MLP neurons of a small language model. Each row is named by its layer, matrix (up: input weights; down: output weights) and neuron, and shows model dimensions 208-271. Each number is 200 + 20 x the weight over its row's rms, rounded and kept within 0 to 999.
After each neuron's rows, "fires before" lists the tokens most often just after its 100 highest values on Wikipedia text that the model never trained on; "fires after" lists the tokens most often just before its 100 highest values on Wikipedia text that the model never trained on.

L8.up327,197,218,186,180,169,220,158,197,208,190,214,177,186,189,190,181,192,226,206,197,237,201,216,229,263,167,205,213,146,210,203,223,218,201,219,195,174,214,221,198,217,229,202,201,224,206,230,193,197,199,213,201,216,225,210,212,198,192,165,205,193,214,172,196
L8.down327,172,251,253,215,182,211,143,208,203,188,217,223,194,211,196,220,171,189,228,192,211,187,192,171,182,213,195,197,228,197,174,209,189,181,149,199,192,171,215,193,187,195,205,202,195,197,197,224,200,177,228,201,223,197,180,212,233,200,219,197,208,177,187,193
fires before: " |", ".", ",", " "
fires after: " ", "|", "–", "\n"

L6.up599,220,212,218,193,189,185,201,197,158,189,203,209,220,187,172,206,196,205,182,185,197,218,184,234,199,215,205,209,191,188,203,163,188,217,165,207,205,228,209,142,195,199,198,221,208,240,174,181,201,221,195,195,212,177,213,197,183,218,218,158,172,216,199,187
L6.down599,212,198,203,204,193,207,223,186,212,184,190,206,207,204,216,210,177,233,198,203,211,204,211,219,188,172,216,236,197,227,201,210,235,192,238,204,215,207,219,202,196,212,179,162,174,188,203,224,210,194,204,218,254,170,188,207,162,191,165,216,224,171,182,213
fires before: " |", ".", "h", "–", "-", ","
fires after: " ", " W", "/", "-W", "-"

L6.up1158,220,227,209,187,180,209,215,179,193,208,160,187,193,143,213,220,173,186,171,190,206,196,202,198,232,174,192,204,184,214,175,209,190,177,212,215,155,223,220,141,222,213,211,201,178,195,184,187,188,188,200,211,167,210,169,220,164,193,202,194,200,218,165,226
L6.down1158,200,201,231,176,213,221,188,194,178,200,213,230,208,207,205,186,211,187,206,174,235,192,181,205,203,222,179,227,218,197,188,195,202,230,170,194,192,206,194,189,183,187,179,180,184,206,200,206,164,219,231,247,227,195,227,204,175,207,225,189,196,177,172,184
fires before: " |", "\n", "ment", ":", "–"
fires after: "–", "201", "|", " Am", "202"

L11.up935,216,242,212,227,212,201,215,208,164,176,204,171,249,190,185,182,227,227,156,179,189,196,230,203,191,202,199,184,224,192,185,208,189,223,258,230,214,185,152,216,194,201,178,213,151,217,167,232,227,197,186,187,235,201,208,197,207,217,210,168,174,186,171,165
L11.down935,179,184,189,208,189,170,186,190,201,229,194,191,236,216,190,185,163,211,192,221,227,256,164,178,212,164,194,199,200,182,191,155,211,193,257,230,193,196,220,214,200,219,209,191,167,189,211,184,208,176,209,215,202,211,178,203,183,169,220,237,199,197,204,180
fires before: ",", " May", " March", " October", " January"
fires after: " "

L11.up1235,182,207,213,198,143,218,144,165,184,205,207,250,174,166,198,203,218,212,205,188,190,171,211,241,229,230,164,187,194,200,207,197,212,165,183,211,213,222,189,140,204,218,187,207,184,194,194,178,217,183,220,165,195,201,199,168,215,190,190,213,220,213,204,220
L11.down1235,207,197,159,209,219,192,210,237,192,177,210,195,232,235,226,183,198,205,231,213,209,183,183,223,222,198,222,199,232,189,205,211,226,179,221,221,213,185,230,230,210,207,224,230,196,189,228,213,195,207,215,188,213,232,212,172,207,204,210,216,224,241,198,176
fires before: " |", "4"
fires after: "|", " |"

L8.up1198,219,175,199,208,219,197,218,201,232,218,184,180,202,198,231,200,213,186,202,205,216,195,208,173,208,166,185,163,205,187,146,218,200,220,212,193,216,229,202,179,223,210,221,218,206,202,220,213,183,193,191,235,206,201,197,187,218,221,237,221,203,191,186,190
L8.down1198,182,199,227,220,219,220,217,168,215,214,198,205,179,202,200,196,159,181,213,189,206,216,205,212,180,197,181,222,208,213,215,174,200,180,215,150,227,166,205,211,164,213,194,222,213,206,172,183,219,198,176,203,185,197,198,218,222,195,204,205,202,180,220,190
fires before: " |", " "
fires after: " |"

L3.up649,199,211,170,192,201,186,188,188,211,214,174,201,225,200,194,204,190,192,234,207,220,180,199,221,235,204,212,212,203,203,215,179,227,141,195,182,227,179,197,204,191,183,187,193,203,182,163,193,202,175,213,211,241,185,203,238,206,228,170,207,172,219,190,209
L3.down649,206,193,194,185,197,199,194,201,191,202,204,220,178,202,200,213,189,171,218,183,202,193,133,205,213,207,168,196,193,206,202,172,212,230,187,205,191,207,211,184,208,244,191,211,202,193,204,241,184,242,203,215,212,183,228,212,184,178,216,201,208,197,220,198
fires before: " |", "–", ";", " |\n", "-"
fires after: " "

L8.up1518,168,199,175,197,160,179,201,200,207,207,155,203,208,204,202,177,168,185,203,173,186,210,199,198,179,226,216,235,225,198,194,209,198,200,198,176,209,216,211,207,218,190,219,200,191,216,229,190,233,190,183,221,269,172,182,207,148,201,201,189,205,184,216,199
L8.down1518,212,231,165,210,170,201,192,210,243,201,193,214,186,212,206,181,198,177,234,190,202,191,166,177,199,194,197,207,208,192,203,179,166,184,198,187,221,188,252,186,214,209,177,201,209,206,181,190,199,219,223,217,227,236,188,188,177,232,189,185,218,206,206,217
fires before: "1", "0", "2", "3", "6"
fires after: "0", "1", "3", "2"

L3.up1513,197,176,210,245,190,161,175,193,231,172,251,195,169,178,224,216,203,196,225,190,194,242,214,157,191,193,200,213,207,197,212,177,235,153,190,245,201,210,182,219,149,211,218,190,177,186,216,262,201,211,168,228,232,218,163,202,192,202,165,180,206,185,182,173
L3.down1513,231,181,209,189,187,185,188,199,195,166,180,180,211,225,250,177,221,216,158,183,194,169,202,193,184,227,209,175,218,230,193,218,210,211,201,229,194,183,198,176,204,231,191,211,209,174,187,169,166,201,216,204,177,207,241,199,204,209,251,207,227,184,197,232
fires before: "1", "0", "2", " ", "3"
fires after: "1", "2", "3", "0", " the", "4"

L8.up362,206,213,200,163,190,189,175,176,211,199,174,209,182,185,226,203,243,200,186,214,217,192,172,191,225,196,193,220,231,231,197,208,188,204,184,231,197,193,192,207,195,213,229,177,182,209,225,195,232,250,199,173,195,219,187,196,202,210,215,235,173,183,228,223
L8.down362,216,156,189,195,181,239,177,183,208,204,202,202,220,178,180,211,188,228,169,205,173,170,207,216,186,211,174,199,197,189,214,200,209,181,231,189,177,209,203,228,231,211,208,205,190,215,181,191,208,218,210,200,232,181,190,175,180,218,179,200,179,193,209,199
fires before: "6", "7", " |", "8", "5"
fires after: " ", "|", "5", "6", "4", "199"

L11.up888,203,208,231,230,207,204,185,222,212,201,244,200,196,185,202,184,197,222,170,180,222,205,203,204,184,189,178,215,213,202,206,241,234,201,183,181,239,216,207,212,209,186,200,288,221,189,216,173,168,198,221,192,184,196,212,214,224,204,193,194,190,191,207,203
L11.down888,200,238,199,221,178,230,195,192,222,187,200,218,203,174,173,183,241,200,218,188,212,183,187,203,199,207,221,177,182,205,205,193,166,173,223,208,185,225,196,195,187,173,189,197,190,200,204,233,221,198,215,190,174,189,203,181,166,155,207,173,221,224,191,211
fires before: " |", ";", "\n", ".", ")\n", " |\n"
fires after: " ", ".", " (", " Fl", "sc"

L6.up148,225,214,194,201,217,190,207,227,204,179,208,230,224,204,201,215,172,190,189,204,205,208,197,204,216,176,218,218,213,207,221,254,234,209,187,204,227,194,185,218,205,200,162,203,218,220,197,179,185,227,197,198,198,193,218,220,196,218,140,207,202,168,226,216
L6.down148,182,192,208,156,216,206,160,203,176,202,198,209,231,198,219,225,233,217,193,239,216,187,199,227,184,197,182,200,197,193,202,211,234,214,211,196,186,207,195,191,195,247,171,194,179,224,213,206,219,192,232,185,179,203,202,176,203,215,182,204,182,214,194,194
fires before: " ", " .", " —"
fires after: ")", "%", "0", "1", "2", "6"

L3.up1220,179,187,201,186,189,162,167,171,203,181,224,202,165,204,174,211,206,208,199,202,192,210,223,213,181,209,198,212,192,214,166,194,217,207,191,195,187,174,161,210,225,230,211,184,222,207,188,223,185,232,212,212,178,216,189,209,207,195,174,181,166,189,200,199
L3.down1220,192,146,201,208,170,231,175,191,201,203,212,224,191,178,185,217,189,222,194,199,158,208,235,202,177,218,205,219,187,222,166,202,152,199,197,152,211,207,141,218,207,227,222,179,195,195,221,199,190,252,205,173,196,202,216,189,228,189,182,178,206,208,218,194
fires before: " ", " Gold", " Bronze"
fires after: " |\n", "\n", " Rank"

L6.up1378,212,186,173,207,230,206,231,155,190,201,182,197,219,206,204,218,215,233,186,182,201,201,192,234,192,203,226,211,221,242,167,174,218,212,181,208,176,201,227,209,198,184,189,220,197,180,207,205,196,179,153,161,186,162,175,206,190,162,164,180,243,177,211,210
L6.down1378,235,225,205,176,227,195,225,188,204,208,190,156,192,206,209,224,176,194,236,218,150,228,211,161,174,198,160,176,224,209,154,188,186,217,192,173,203,214,204,199,191,201,236,201,204,185,182,194,190,207,183,178,212,207,197,196,228,174,175,201,181,222,191,201
fires before: " ", " %", "ions", " in"
fires after: " Votes", " Party", " s", " Rank", " Turnout", " votes"

L3.up304,194,203,212,195,208,188,183,206,209,192,204,178,221,235,194,199,220,188,211,196,226,200,197,181,182,221,164,219,259,189,247,201,232,207,174,166,203,186,212,199,226,183,195,200,232,201,188,205,224,191,178,234,219,228,219,187,201,214,183,190,222,197,226,213
L3.down304,194,239,199,162,182,199,197,192,177,229,196,233,224,203,197,197,210,201,180,166,204,206,200,189,198,160,209,206,193,201,208,184,147,182,180,219,207,185,182,188,227,197,215,191,193,202,214,200,175,213,196,182,231,172,201,199,222,195,221,237,153,187,189,197
fires before: " ", " Bl", " M", " A"
fires after: " |\n"

L6.up507,195,202,227,178,175,196,191,176,213,170,207,227,194,223,210,194,221,228,211,194,167,224,228,204,200,214,216,201,206,231,223,218,180,191,220,173,200,211,186,214,183,219,169,213,212,220,221,179,203,201,203,207,208,193,150,214,201,173,169,194,177,230,205,212
L6.down507,212,185,191,179,219,201,178,188,200,190,192,148,234,228,240,224,216,202,175,192,222,191,170,199,225,223,239,232,177,204,192,196,187,208,208,219,221,180,203,190,220,187,157,191,212,173,186,212,233,191,211,176,201,201,212,204,225,209,184,225,217,199,161,197
fires before: " ", " the"
fires after: ")", "0", "%", ",", " |\n"

L6.up1023,183,195,202,196,230,169,215,222,212,215,224,225,158,212,206,214,198,227,192,234,195,209,196,201,195,194,181,221,192,196,207,250,222,215,170,238,193,193,207,199,188,202,182,215,201,234,188,223,199,206,184,181,168,204,203,187,240,242,205,227,237,198,220,190
L6.down1023,223,200,212,223,219,207,203,194,204,196,199,225,230,236,168,223,206,186,210,216,187,157,212,199,208,204,186,190,196,183,254,175,202,207,193,219,167,183,196,172,203,202,190,206,222,151,195,233,211,194,174,208,182,183,214,215,226,168,193,189,178,194,190,172
fires before: " |", " |\n", "}", ")"
fires after: ".", " .", "A"